MLP neurons of a small language model. Each row is named by its layer, matrix (up: input weights; down: output weights) and neuron, and shows model dimensions 128-255. Each number is 200 + 30 x the weight over its row's rms, rounded and kept within 0 to 999.
Before each neuron's rows, "fires after" lists the tokens most often just before its 100 highest values on Wikipedia text that the model never trained on; "fires on" lists the tokens most often at its 100 highest values on Wikipedia text that the model never trained on.

fires after: ".", " +", " −", ",", "2", "1"
fires on: "3", "6", "1", "9", "2", "7"
L4.up124,235,182,192,188,216,262,179,163,244,200,141,244,195,175,174,173,228,202,161,213,213,204,202,205,233,198,186,210,190,231,226,206,178,226,194,222,206,197,155,227,174,224,184,249,254,219,229,191,199,163,213,220,204,207,162,210,242,222,273,232,257,147,166,146,225,204,154,156,196,196,237,155,201,173,177,204,224,210,148,273,183,142,181,194,209,227,199,214,175,173,208,225,238,193,197,170,205,204,249,180,192,202,173,159,232,165,250,218,207,202,179,223,135,207,167,175,199,226,225,189,166,240,239,154,123,202,135,218
L4.down124,182,123,169,226,205,149,257,224,177,234,205,198,148,189,153,166,220,227,215,203,179,201,204,204,243,216,182,229,167,164,204,185,217,142,168,217,197,259,183,207,156,249,209,243,167,230,157,189,214,214,150,216,273,181,187,224,175,198,235,256,281,227,201,157,222,202,170,245,178,160,217,192,211,200,244,160,214,187,229,257,174,170,227,155,219,196,189,244,228,208,188,173,187,261,232,212,205,171,192,140,159,252,230,209,250,215,222,167,246,158,162,247,196,216,172,190,217,139,262,223,156,221,209,213,172,192,133,193

fires after: "1", " "
fires on: "9", "2", "7", " ", "8", "0"
L4.up999,224,230,192,207,211,172,199,213,190,151,213,202,229,219,188,265,188,217,208,273,175,220,219,224,207,198,194,228,161,172,245,230,169,223,217,230,180,204,177,207,174,247,223,153,112,268,174,234,201,175,186,155,221,154,132,220,192,223,215,227,171,199,260,239,211,203,189,193,158,232,206,195,226,156,227,186,174,175,163,193,229,256,154,221,199,185,228,194,250,226,177,194,219,143,179,229,242,195,160,201,164,201,203,173,204,178,217,213,144,199,227,175,222,262,209,229,158,255,158,168,206,167,240,199,213,172,229,219
L4.down999,234,190,217,245,172,193,209,230,242,221,225,153,196,172,195,206,276,231,176,204,202,197,232,217,202,222,148,200,182,209,161,242,239,249,187,175,219,129,165,225,220,206,237,163,166,165,185,190,226,187,165,197,201,199,161,222,183,219,205,203,219,188,142,213,234,201,246,166,149,199,210,230,233,256,200,181,199,210,188,216,229,208,234,204,203,241,198,219,182,200,293,222,174,195,221,153,205,143,201,185,200,188,259,208,184,149,228,148,230,180,173,155,209,186,184,201,233,199,262,249,201,232,182,213,182,257,158,200

fires after: "1", "2", " N", " S", "-S", " s"
fires on: "9", "0", "em", "v"
L8.up945,225,189,209,196,158,240,184,214,168,209,224,165,177,238,198,239,227,294,196,215,182,211,229,208,230,213,234,242,232,210,155,196,206,222,185,156,178,159,255,285,222,217,185,199,203,176,224,200,200,224,245,203,142,197,220,212,154,176,151,207,184,220,206,184,252,184,202,201,207,202,220,241,189,98,213,175,180,234,206,172,232,223,181,225,202,176,235,183,214,184,192,204,204,215,157,212,241,194,197,271,210,208,250,139,183,161,228,240,176,220,185,206,220,171,237,176,201,215,215,215,197,246,185,236,252,256,223,196
L8.down945,200,207,199,215,172,226,235,197,199,183,193,217,210,134,132,264,173,161,195,231,263,168,203,203,214,209,220,195,230,192,174,149,211,183,172,162,274,212,258,208,144,176,220,161,192,204,221,162,152,217,199,171,217,218,181,234,188,194,174,181,241,195,203,197,134,188,220,203,214,210,227,163,217,253,227,207,174,229,187,135,185,190,205,169,229,242,190,234,174,177,163,213,213,192,222,190,134,184,204,158,195,190,192,227,210,221,147,233,194,261,174,206,179,193,172,198,148,137,280,216,213,121,240,216,199,226,187,178

fires after: "7", "5", "2", "4", "0", "9"
fires on: ".", "9", "–", ";"
L7.up477,210,252,249,216,166,199,174,216,171,194,179,167,196,212,244,238,202,165,216,162,188,175,231,154,224,171,170,176,182,198,197,229,160,164,163,229,203,172,199,178,183,225,165,207,223,210,184,234,177,188,238,203,214,191,212,232,192,211,211,245,180,182,179,224,182,193,225,215,185,178,213,178,261,223,207,237,202,228,289,221,217,196,181,188,141,217,176,204,180,171,236,207,215,154,174,214,155,177,149,281,228,205,181,136,222,205,219,202,215,203,157,191,145,227,238,164,187,237,205,206,210,185,196,244,185,188,191,182
L7.down477,169,173,234,175,213,215,232,232,181,138,200,200,212,190,177,189,205,223,207,201,156,186,191,149,197,163,174,169,191,206,251,232,232,205,172,214,175,206,205,195,117,246,214,229,244,164,205,225,234,176,157,161,199,234,206,239,201,171,188,161,230,190,204,201,238,170,187,194,207,205,200,232,218,191,141,185,190,209,232,214,210,192,241,159,218,210,210,161,230,222,193,190,234,230,186,206,227,205,221,206,249,231,207,240,162,230,222,205,221,215,219,224,199,190,205,195,206,164,186,195,194,224,173,170,268,175,196,199

fires after: " ", " (", ".", " m"
fires on: "0", "5", "2", "4", "3"
L8.up266,220,228,201,202,247,232,221,214,206,201,232,146,149,236,222,163,201,181,167,187,177,231,217,240,243,223,182,224,196,235,204,149,165,131,223,213,218,196,204,216,183,221,227,219,181,147,195,193,234,235,253,193,213,186,184,271,238,211,234,206,203,152,228,186,231,162,155,193,211,190,208,146,212,242,193,178,216,214,234,182,217,174,188,233,200,169,172,213,228,189,269,175,214,162,187,195,119,229,201,160,159,182,238,185,279,175,191,232,183,222,170,248,233,200,181,187,194,205,212,182,223,214,156,149,179,206,162,218
L8.down266,175,219,196,211,166,204,147,189,180,104,205,194,211,212,227,187,168,196,239,183,225,193,229,141,220,196,245,185,272,181,255,216,174,214,228,235,175,205,146,249,253,234,217,248,139,179,177,180,174,173,171,226,155,191,194,231,187,212,181,181,183,216,195,207,185,191,205,232,187,234,222,224,254,203,220,188,176,163,174,250,205,245,208,183,251,186,236,213,219,151,181,202,197,235,214,207,200,151,199,207,137,223,216,151,169,205,201,209,227,249,218,164,190,227,208,212,174,188,191,171,206,208,240,160,251,204,226,161

fires after: ".", "4", "2", "–"
fires on: "3", "2", "0", "8", "4", "5"
L4.up590,170,194,189,177,172,176,211,223,182,148,211,210,236,223,211,201,190,185,227,210,138,209,213,200,209,196,201,173,199,177,233,179,174,155,193,206,232,244,186,260,162,151,142,220,225,216,130,229,255,193,170,188,220,186,198,231,220,180,155,233,234,121,226,181,166,163,129,228,124,191,215,168,237,214,207,203,228,240,209,163,183,191,180,225,205,209,189,182,222,182,188,204,170,214,209,152,186,201,212,175,235,212,137,169,215,145,224,161,141,187,225,182,236,182,177,179,169,208,237,217,255,259,202,193,223,226,150,192
L4.down590,155,185,248,214,194,200,148,216,168,206,201,176,206,199,250,178,208,174,221,182,161,224,245,190,211,206,168,206,192,211,217,205,159,155,253,223,202,277,161,213,243,203,158,232,189,214,203,143,240,160,155,195,168,218,178,272,131,190,202,200,214,165,179,157,207,202,203,204,194,197,211,233,236,228,204,247,173,173,227,262,162,200,210,232,200,204,262,209,247,214,175,198,183,145,203,192,164,198,168,199,196,242,201,227,182,250,201,213,215,207,248,158,214,182,134,221,162,221,235,228,192,205,185,220,184,187,168,193

fires after: "\n", " G", "'\n", "mb", "1", "P"
fires on: "2", "1", "ent", "-", "ass", "ill"
L4.up483,172,190,184,249,203,232,186,269,196,141,216,237,216,191,237,227,185,207,211,230,203,232,151,235,201,261,168,198,210,157,217,172,187,242,185,219,239,221,175,214,186,202,168,179,190,129,195,189,162,215,167,190,179,261,203,188,234,181,161,189,216,192,163,180,178,198,261,213,209,161,151,147,222,182,188,173,201,125,161,253,185,207,196,206,158,219,187,227,228,230,177,208,208,246,149,187,204,174,169,191,249,236,202,192,219,254,181,175,168,247,212,176,185,222,222,192,162,177,168,211,215,196,235,180,217,237,171,242
L4.down483,192,187,231,168,226,197,198,157,149,181,204,174,210,210,182,152,278,172,204,170,170,244,224,185,231,205,185,150,193,241,211,197,182,206,217,194,218,208,196,198,235,227,179,232,205,172,246,177,212,192,167,189,215,199,193,184,210,161,205,202,201,243,183,251,175,228,199,224,241,138,167,217,223,183,195,244,225,220,190,211,214,187,228,195,164,181,235,145,187,202,201,228,209,180,202,191,229,188,205,207,170,199,201,216,149,166,245,163,258,158,255,265,197,262,228,159,178,180,197,145,163,189,165,238,184,177,195,162

fires after: " ", "y", "and", "ar"
fires on: "1", "b", "2", "ra", "-f"
L8.up597,220,226,197,219,219,184,245,166,195,241,189,150,192,248,252,171,184,209,257,227,187,222,207,224,222,213,184,222,211,221,198,229,166,243,172,187,191,237,174,156,202,199,227,229,162,221,216,245,221,266,163,204,178,160,225,180,198,190,217,190,217,176,230,188,215,179,162,197,237,212,174,230,172,209,238,221,216,141,127,181,216,174,223,206,190,157,182,223,197,185,161,168,210,189,237,165,166,190,133,204,229,228,206,209,206,218,207,131,203,200,170,152,161,248,266,244,207,241,264,182,209,154,201,184,170,165,258,194
L8.down597,147,161,243,217,221,213,240,239,190,191,212,183,178,164,186,210,187,188,233,144,218,248,173,151,206,198,160,208,213,163,251,270,203,246,196,232,195,174,164,188,224,208,188,174,211,188,181,181,190,214,249,237,136,240,197,209,264,220,201,191,197,227,197,211,186,174,182,138,221,191,168,214,264,198,145,213,201,191,197,188,171,233,206,226,185,161,213,182,185,194,207,177,173,242,173,181,171,159,195,193,207,252,197,222,227,172,226,185,160,157,187,212,151,186,161,185,192,215,142,188,189,122,162,194,228,200,208,209

fires after: "0", " ", "2", "–"
fires on: "1", "2", "0"
L8.up162,202,188,181,120,204,188,196,236,149,170,214,201,200,224,233,207,292,186,230,172,213,199,206,186,225,233,167,219,221,175,223,167,151,203,229,243,246,162,182,188,257,210,172,174,181,202,209,208,145,189,191,235,185,223,185,218,178,207,123,222,218,228,195,212,170,209,220,192,242,146,151,233,162,177,217,177,215,139,159,171,165,226,189,208,177,229,209,190,194,239,222,195,182,213,181,191,188,175,198,171,209,163,207,231,192,193,248,165,204,173,222,245,199,238,217,219,213,253,157,198,215,179,189,215,179,208,291,188
L8.down162,221,194,192,238,191,230,176,241,225,209,220,209,233,225,205,143,123,189,200,177,166,217,189,210,199,222,201,198,222,185,187,269,235,215,188,154,154,188,144,169,190,157,224,225,203,222,195,194,218,182,173,160,200,199,212,216,195,246,188,229,169,215,212,181,238,175,180,191,172,250,221,172,139,212,245,249,238,150,154,171,240,220,188,194,161,221,210,214,197,164,232,180,212,219,205,154,189,269,160,161,223,267,179,119,189,187,248,170,179,175,202,169,173,191,212,190,209,181,202,183,171,183,198,194,146,235,163,246

fires after: "2", " rec", " the", " cons"
fires on: "0", "at", "ecutive", "ent", "ew", "vent"
L8.up292,224,185,212,150,183,208,177,151,186,222,170,234,232,232,217,218,206,211,197,204,236,212,255,236,221,179,211,194,215,201,204,199,208,176,213,206,189,145,200,234,226,182,205,181,145,182,193,209,205,267,127,188,231,155,166,207,177,227,206,190,276,179,173,220,173,194,222,211,210,194,177,259,216,265,223,217,169,179,176,181,236,169,161,168,149,191,211,234,216,215,196,150,228,157,169,243,175,169,182,176,165,200,253,191,186,167,235,200,227,244,201,110,225,157,212,157,214,234,193,176,154,185,146,228,199,217,240,237
L8.down292,226,178,183,217,217,205,234,261,212,221,241,176,231,127,237,152,193,179,243,219,175,269,153,172,215,187,173,169,172,224,203,171,257,147,193,222,219,230,278,224,110,221,186,205,194,178,217,198,177,197,144,184,244,232,216,211,203,180,224,178,152,154,127,215,206,192,208,219,193,180,173,186,150,233,173,240,172,206,165,233,228,186,182,236,200,215,187,204,155,258,199,213,221,220,189,180,189,225,180,205,207,218,169,183,181,197,160,175,220,212,220,198,165,200,187,186,226,160,191,183,203,195,195,269,188,136,167,212

fires after: ",", "0", "ro", " ", ":"
fires on: "0", "7", "4", "let", "9"
L7.up26,198,205,225,261,185,221,169,196,191,136,198,214,262,188,166,203,185,202,167,189,167,129,226,171,217,209,217,190,221,267,196,202,217,221,222,178,207,230,191,195,198,181,183,221,212,226,149,222,179,235,193,225,241,219,219,217,158,233,228,202,246,218,203,163,156,237,203,176,259,210,186,209,229,194,209,210,217,203,187,199,227,190,212,208,232,184,215,185,167,199,233,237,244,194,196,200,214,120,169,197,203,192,158,112,184,222,209,144,173,216,189,240,191,182,207,167,198,174,224,172,201,201,162,206,221,269,246,216
L7.down26,190,222,158,178,275,174,189,212,183,209,189,156,207,189,143,169,150,219,248,168,189,176,159,216,172,171,260,183,222,183,211,224,186,245,173,257,210,267,203,169,189,223,178,200,168,196,220,202,157,213,218,196,184,178,246,177,232,154,171,197,248,217,153,171,197,236,200,196,147,193,222,171,225,160,183,191,174,185,182,203,242,247,254,219,174,175,194,190,212,176,230,271,222,183,186,203,212,263,163,207,158,234,164,197,162,157,144,223,193,251,205,202,261,246,235,190,240,191,198,197,186,173,133,195,248,179,187,198

fires after: " ", "–", "\n", "-"
fires on: "1", "2"
L4.up691,213,150,226,229,177,222,193,186,227,176,217,222,155,179,243,149,144,201,202,228,245,231,207,245,174,252,167,198,226,173,147,190,177,264,172,208,208,205,202,171,227,229,247,244,175,225,172,201,186,272,214,221,253,195,206,238,180,185,160,183,217,186,222,209,186,164,210,185,216,155,181,181,203,169,185,187,207,152,186,225,186,207,230,232,186,195,182,175,178,243,239,171,185,233,224,182,149,237,197,200,231,256,163,186,225,193,229,251,184,183,150,148,199,233,208,171,192,209,176,257,148,241,227,193,214,157,223,157
L4.down691,209,183,164,241,248,205,219,237,215,235,199,193,175,195,251,221,166,190,177,209,211,208,202,210,174,234,252,225,225,179,155,211,148,232,147,239,217,177,168,201,196,129,234,193,185,147,232,207,200,238,219,212,170,226,200,175,201,164,191,171,171,229,226,186,235,204,177,244,255,164,173,215,174,203,181,206,172,228,143,203,139,230,290,182,194,209,220,253,196,187,229,176,198,263,192,183,214,249,237,182,193,196,171,162,204,269,237,196,209,172,213,213,197,159,211,246,117,196,158,191,163,137,178,213,175,164,235,149

fires after: " |", " ", " January"
fires on: " ", "3", "4"
L8.up1,155,205,202,179,176,175,198,182,158,177,283,182,226,204,247,142,190,218,226,227,193,188,207,186,185,129,178,215,211,221,179,175,199,198,201,267,178,201,202,219,179,193,177,266,200,213,215,258,215,190,180,184,268,151,185,252,210,207,202,214,202,156,244,191,199,160,159,235,155,217,133,182,201,183,178,157,183,145,213,199,206,167,193,170,133,185,235,211,198,209,231,191,195,145,205,210,209,137,220,182,215,256,184,163,255,224,203,188,146,180,239,249,207,193,215,251,216,201,195,180,213,237,214,156,204,114,166,152
L8.down1,220,201,237,209,206,240,201,226,165,165,167,218,193,187,152,211,266,133,226,246,230,227,211,272,199,188,233,193,169,245,192,194,175,197,171,245,145,201,148,213,194,198,217,181,199,157,196,206,186,240,229,230,158,251,197,186,207,220,177,184,174,194,239,162,203,213,204,217,202,175,224,234,138,225,193,201,184,161,178,210,238,181,296,254,144,140,217,188,194,246,219,217,244,209,211,224,222,219,166,201,189,185,200,151,212,208,153,235,192,176,229,199,220,229,215,235,221,184,207,193,213,124,176,214,178,185,200,174

fires after: ",", "9", " "
fires on: " ", "9", "8", "0", "1", "5"
L8.up185,211,160,223,181,214,165,199,169,233,173,182,204,179,229,200,189,190,198,218,188,166,159,235,218,203,216,209,264,216,209,228,193,250,208,219,181,183,219,232,208,260,236,187,203,196,223,176,216,218,226,160,187,161,213,155,196,147,208,175,199,213,194,236,164,201,202,218,174,189,191,210,246,198,227,228,223,273,176,151,196,201,219,197,201,165,210,186,198,166,197,215,241,209,172,227,231,232,161,241,240,189,150,171,190,135,198,270,219,218,197,190,233,159,182,205,122,244,227,210,215,262,210,198,205,252,187,188,214
L8.down185,180,230,183,153,202,241,227,193,199,179,218,211,214,240,206,139,178,214,212,207,207,208,172,166,181,166,198,214,238,225,200,239,201,242,200,199,192,179,206,168,243,213,207,189,229,186,214,186,185,237,196,174,144,226,193,176,220,186,179,160,197,149,265,211,223,228,195,149,207,210,239,248,186,183,186,174,189,191,141,229,207,225,208,161,114,224,178,143,227,157,178,157,195,203,199,225,174,188,226,219,167,195,248,172,187,173,191,154,187,196,221,164,250,184,172,239,206,206,219,224,206,246,214,189,245,153,145,173

fires after: "0", "2", "1"
fires on: "0", "9"
L7.up77,230,167,172,121,222,210,161,153,199,216,191,207,213,282,266,199,217,180,226,213,211,200,208,254,165,222,221,176,233,218,219,258,209,192,224,181,198,184,218,225,205,191,178,189,187,205,214,178,224,193,191,186,194,137,173,164,133,165,136,240,223,181,206,227,233,155,196,189,160,215,254,218,179,185,197,225,208,215,185,182,215,236,208,227,169,216,185,237,247,198,179,219,208,204,187,161,210,201,184,252,223,210,207,239,151,184,205,204,180,254,198,205,233,179,168,131,233,201,179,181,218,180,155,170,207,167,227,179
L7.down77,207,214,207,187,180,286,191,210,183,213,267,225,179,147,190,131,195,141,210,203,217,221,194,184,205,235,198,232,278,255,177,196,202,206,199,214,178,203,206,172,204,235,220,180,172,158,200,185,124,234,181,206,202,234,214,195,104,248,169,194,218,163,217,196,174,185,156,173,238,180,182,195,155,206,167,205,209,254,196,195,220,205,171,186,187,156,168,233,196,192,184,183,267,225,218,206,162,243,235,206,215,209,225,154,221,185,252,213,170,225,214,243,229,168,210,182,190,199,208,151,216,210,137,212,207,171,180,197

fires after: " ", "2", "4", "3"
fires on: "4", "2", "8", "7", "5", "6"
L8.up272,170,276,173,199,218,224,221,249,246,222,199,152,212,246,232,220,156,224,233,227,183,226,227,199,190,193,199,200,162,218,243,182,143,194,234,145,189,175,188,186,182,226,176,237,215,197,164,239,175,231,182,211,184,205,258,254,158,216,194,193,190,226,237,231,228,206,218,167,184,149,224,210,185,223,235,175,171,220,159,198,239,166,173,247,149,166,250,208,200,211,251,188,205,92,223,246,215,178,172,193,184,173,210,178,213,216,195,188,207,234,151,175,175,206,178,212,229,220,235,179,193,260,199,221,168,163,227,190
L8.down272,249,158,206,247,170,180,200,225,236,185,218,203,157,215,207,206,179,207,203,237,210,220,193,227,202,167,158,171,234,188,139,212,177,217,210,137,232,199,240,216,160,187,213,208,153,207,165,137,205,168,244,181,150,189,220,217,206,202,205,228,231,192,184,218,190,138,188,189,192,239,191,180,190,175,201,191,249,188,199,223,186,194,211,203,196,182,230,165,182,222,198,189,145,226,235,255,187,215,216,194,188,206,180,168,275,187,179,228,207,229,192,204,191,224,223,231,269,179,178,217,210,188,228,241,223,225,185,203

fires after: " ", "–", "\n", " Jac", " ("
fires on: "2", "1", "qu", "-f"
L3.up333,219,213,194,232,185,166,209,143,136,157,195,185,208,160,200,199,213,233,217,230,195,191,184,192,184,213,226,212,223,221,213,200,208,183,148,200,242,259,212,192,184,228,237,198,181,210,153,213,156,235,194,179,179,237,206,185,189,216,221,207,248,238,220,223,222,252,177,209,218,180,147,207,162,205,205,222,254,105,206,243,125,244,243,260,193,235,216,230,196,211,216,211,212,211,187,120,174,195,215,181,255,267,165,158,187,141,171,198,152,214,190,212,187,207,217,155,163,183,198,206,211,197,175,184,164,225,277,223
L3.down333,187,168,210,216,168,182,256,228,200,222,172,214,130,218,200,157,232,177,234,230,230,190,281,181,201,188,163,210,184,159,172,186,183,244,169,191,234,207,183,225,238,180,266,225,199,155,239,210,202,218,181,215,191,227,230,218,162,198,196,164,205,196,202,167,186,246,184,249,238,181,222,225,186,169,163,166,252,197,140,201,188,168,262,247,168,221,238,251,126,199,214,163,222,223,169,181,218,183,235,139,194,245,192,154,225,219,219,162,218,193,216,231,153,264,215,208,172,151,201,205,201,248,164,159,234,185,225,164

fires after: "2", "7", "9", "6", " lab", "4"
fires on: "0", "5", "6", "7", "8", "2"
L7.up81,204,206,220,232,217,198,209,277,238,188,216,229,207,202,176,239,187,237,230,206,264,190,166,148,230,197,169,179,170,173,165,189,160,160,174,169,166,231,220,204,238,154,213,239,200,213,194,252,180,220,223,216,188,210,194,224,174,184,211,208,192,220,205,185,156,255,224,178,220,156,218,172,220,164,197,233,180,193,230,211,127,212,168,184,146,228,204,197,261,226,224,199,232,145,199,226,190,214,188,203,170,240,166,189,161,200,178,216,177,195,229,225,196,250,259,186,199,258,209,223,214,146,179,194,178,188,218,162
L7.down81,239,185,213,234,234,187,211,244,193,202,179,132,228,202,192,209,220,182,201,231,199,148,216,185,205,190,216,151,184,153,154,158,200,222,161,217,171,226,189,209,147,175,202,166,160,185,228,197,209,227,232,190,207,197,265,253,225,194,238,155,169,257,174,191,212,200,161,207,164,185,199,166,175,261,254,170,209,232,232,138,167,232,165,137,221,210,204,225,186,234,220,183,250,160,231,226,183,187,243,179,180,193,166,201,221,201,143,170,199,254,200,187,179,259,200,230,193,164,230,230,203,183,230,191,220,226,188,194

fires after: " "
fires on: "2", ")", "3", "1"
L8.up569,168,220,219,210,183,192,201,236,138,162,158,188,128,139,249,152,250,186,199,195,200,273,215,156,197,216,204,213,208,219,200,214,237,147,169,181,203,226,247,214,210,249,270,198,257,188,158,222,257,213,201,168,235,206,139,227,214,219,211,186,186,178,154,231,215,247,160,203,256,183,198,178,206,194,189,181,232,199,199,123,177,249,196,219,222,216,229,151,189,223,216,185,208,196,222,187,194,175,145,201,198,229,217,164,154,190,210,182,212,172,176,205,143,223,205,207,211,187,164,151,194,189,191,224,213,207,182,190
L8.down569,246,192,188,203,201,197,209,192,244,202,155,196,198,237,282,172,227,218,145,209,185,173,183,251,188,190,236,183,181,160,243,209,159,244,261,179,189,203,215,208,174,213,159,151,191,205,208,176,178,199,229,194,208,196,216,232,167,184,162,209,201,204,222,188,190,207,192,196,155,220,229,163,175,225,220,187,202,179,166,220,206,194,246,189,178,247,141,206,181,251,226,208,212,206,216,222,170,154,231,249,177,161,163,277,219,239,147,191,180,176,219,220,128,203,184,195,198,193,170,204,205,203,161,156,223,226,211,178

fires after: "0", "2", "1", "9", " the"
fires on: "0", "1", "8", "9"
L7.up981,241,182,217,141,236,160,203,180,149,203,125,210,187,246,235,234,226,189,211,166,226,167,242,237,167,193,214,233,260,156,195,221,180,201,276,210,228,137,203,187,187,209,208,225,206,199,174,171,219,176,181,195,226,181,185,190,173,186,183,176,256,190,205,204,242,221,217,216,222,191,173,202,231,156,236,201,207,128,193,205,219,223,223,190,212,229,225,230,217,229,221,238,263,197,134,183,260,220,214,192,198,197,183,221,155,170,202,188,132,245,223,185,228,205,240,149,210,216,192,243,172,120,183,183,170,207,201,181
L7.down981,235,212,146,208,143,277,136,202,207,193,183,180,195,202,160,200,169,162,179,215,184,256,210,206,174,179,169,239,185,213,193,174,204,214,192,199,223,224,204,225,164,233,245,210,194,161,215,199,201,188,172,217,201,221,208,210,166,213,251,234,198,233,201,165,158,213,209,220,184,233,237,180,177,242,170,237,204,220,212,143,201,202,173,225,197,263,235,150,212,129,232,219,159,215,235,197,212,270,197,223,211,183,244,155,234,210,197,224,215,197,209,178,177,182,162,157,165,148,199,196,149,216,217,206,213,200,206,170

fires after: "2", "1", "9", "0", "if", "4"
fires on: "2", "3", "orm"
L4.up347,167,140,188,196,235,196,188,228,227,191,188,254,250,225,237,231,199,178,172,222,206,211,162,194,213,185,225,224,215,174,222,204,234,176,205,175,221,133,211,218,213,167,175,206,169,229,149,217,189,238,179,170,169,192,173,215,219,194,239,214,222,138,205,211,187,216,196,221,171,145,199,170,189,178,194,243,151,235,281,224,170,218,115,237,240,222,251,199,263,249,192,183,183,157,209,222,187,217,214,191,208,161,182,240,188,211,217,226,206,163,226,203,209,237,137,225,176,245,230,215,214,175,215,171,149,216,201,214
L4.down347,222,194,213,128,195,223,199,190,193,182,208,224,233,189,155,169,237,251,206,137,188,221,181,175,219,202,198,220,256,177,233,171,174,237,214,196,213,222,204,185,188,218,179,215,207,177,167,158,233,164,231,190,210,147,220,209,216,253,222,186,216,233,190,148,192,212,217,232,203,191,182,181,161,218,294,250,180,245,219,205,222,174,212,193,262,234,152,245,235,173,205,200,179,206,214,292,193,167,183,239,241,166,180,202,176,223,231,207,155,167,197,244,171,206,211,225,262,241,194,220,170,189,231,189,152,257,246,219

fires after: "1", "2", "7", "4", "3", "9"
fires on: "8", "9", "4", "5", "7", "6"
L4.up169,197,205,188,181,196,179,191,227,240,140,174,170,232,193,174,201,213,211,217,213,191,189,170,194,228,181,234,194,198,191,249,191,188,187,245,210,174,199,197,235,160,170,189,226,258,190,204,219,241,178,198,164,181,164,169,206,156,183,215,186,194,198,191,219,152,195,179,191,162,260,222,184,200,146,203,211,197,223,178,145,178,165,225,165,185,185,195,231,245,193,275,192,263,175,216,221,207,220,180,200,211,216,148,202,210,153,174,195,149,196,187,272,247,211,224,210,217,211,251,198,205,209,224,206,165,170,203,209
L4.down169,157,178,228,194,186,211,161,273,198,230,226,226,183,194,184,178,121,237,159,219,233,231,203,170,184,198,199,171,169,223,237,209,218,214,201,224,229,190,202,186,209,196,187,189,159,192,170,222,196,164,209,167,184,216,140,228,172,164,170,224,181,207,221,235,206,281,273,193,174,180,192,135,191,204,242,219,187,209,236,170,253,208,179,167,172,218,161,178,231,182,208,207,176,165,186,187,224,174,165,300,224,229,211,225,242,194,211,199,228,228,208,159,163,202,211,198,228,234,221,204,232,119,201,140,158,172,193,242

fires after: " ", "\n\n"
fires on: "2", "6", "\"", "3"
L3.up903,224,165,245,235,177,256,156,191,199,200,201,138,232,189,248,165,228,190,231,234,201,194,185,206,234,286,201,179,183,183,199,194,261,153,254,186,231,268,212,223,162,237,193,243,203,214,231,167,201,178,233,169,249,210,183,186,247,193,265,193,238,169,250,216,199,156,217,184,201,185,204,153,177,217,237,189,224,194,212,154,205,195,164,165,190,175,155,180,142,206,251,233,222,194,213,168,206,177,220,143,146,189,193,230,155,229,187,173,230,157,153,223,215,205,205,187,157,169,152,200,168,212,211,194,203,208,181,192
L3.down903,134,191,190,176,192,219,177,175,186,155,182,191,238,193,160,243,213,238,199,209,224,186,200,295,200,184,169,210,211,214,217,212,215,194,258,218,212,234,210,234,208,232,232,145,216,195,173,254,219,237,186,159,183,187,187,212,192,192,220,161,272,236,230,213,170,201,135,234,191,175,266,228,181,192,183,147,176,226,201,203,197,169,163,205,261,155,200,243,153,207,205,195,201,135,185,180,170,207,200,144,177,158,215,178,174,218,191,181,174,209,211,213,184,236,150,213,188,174,211,200,240,162,227,192,238,236,185,223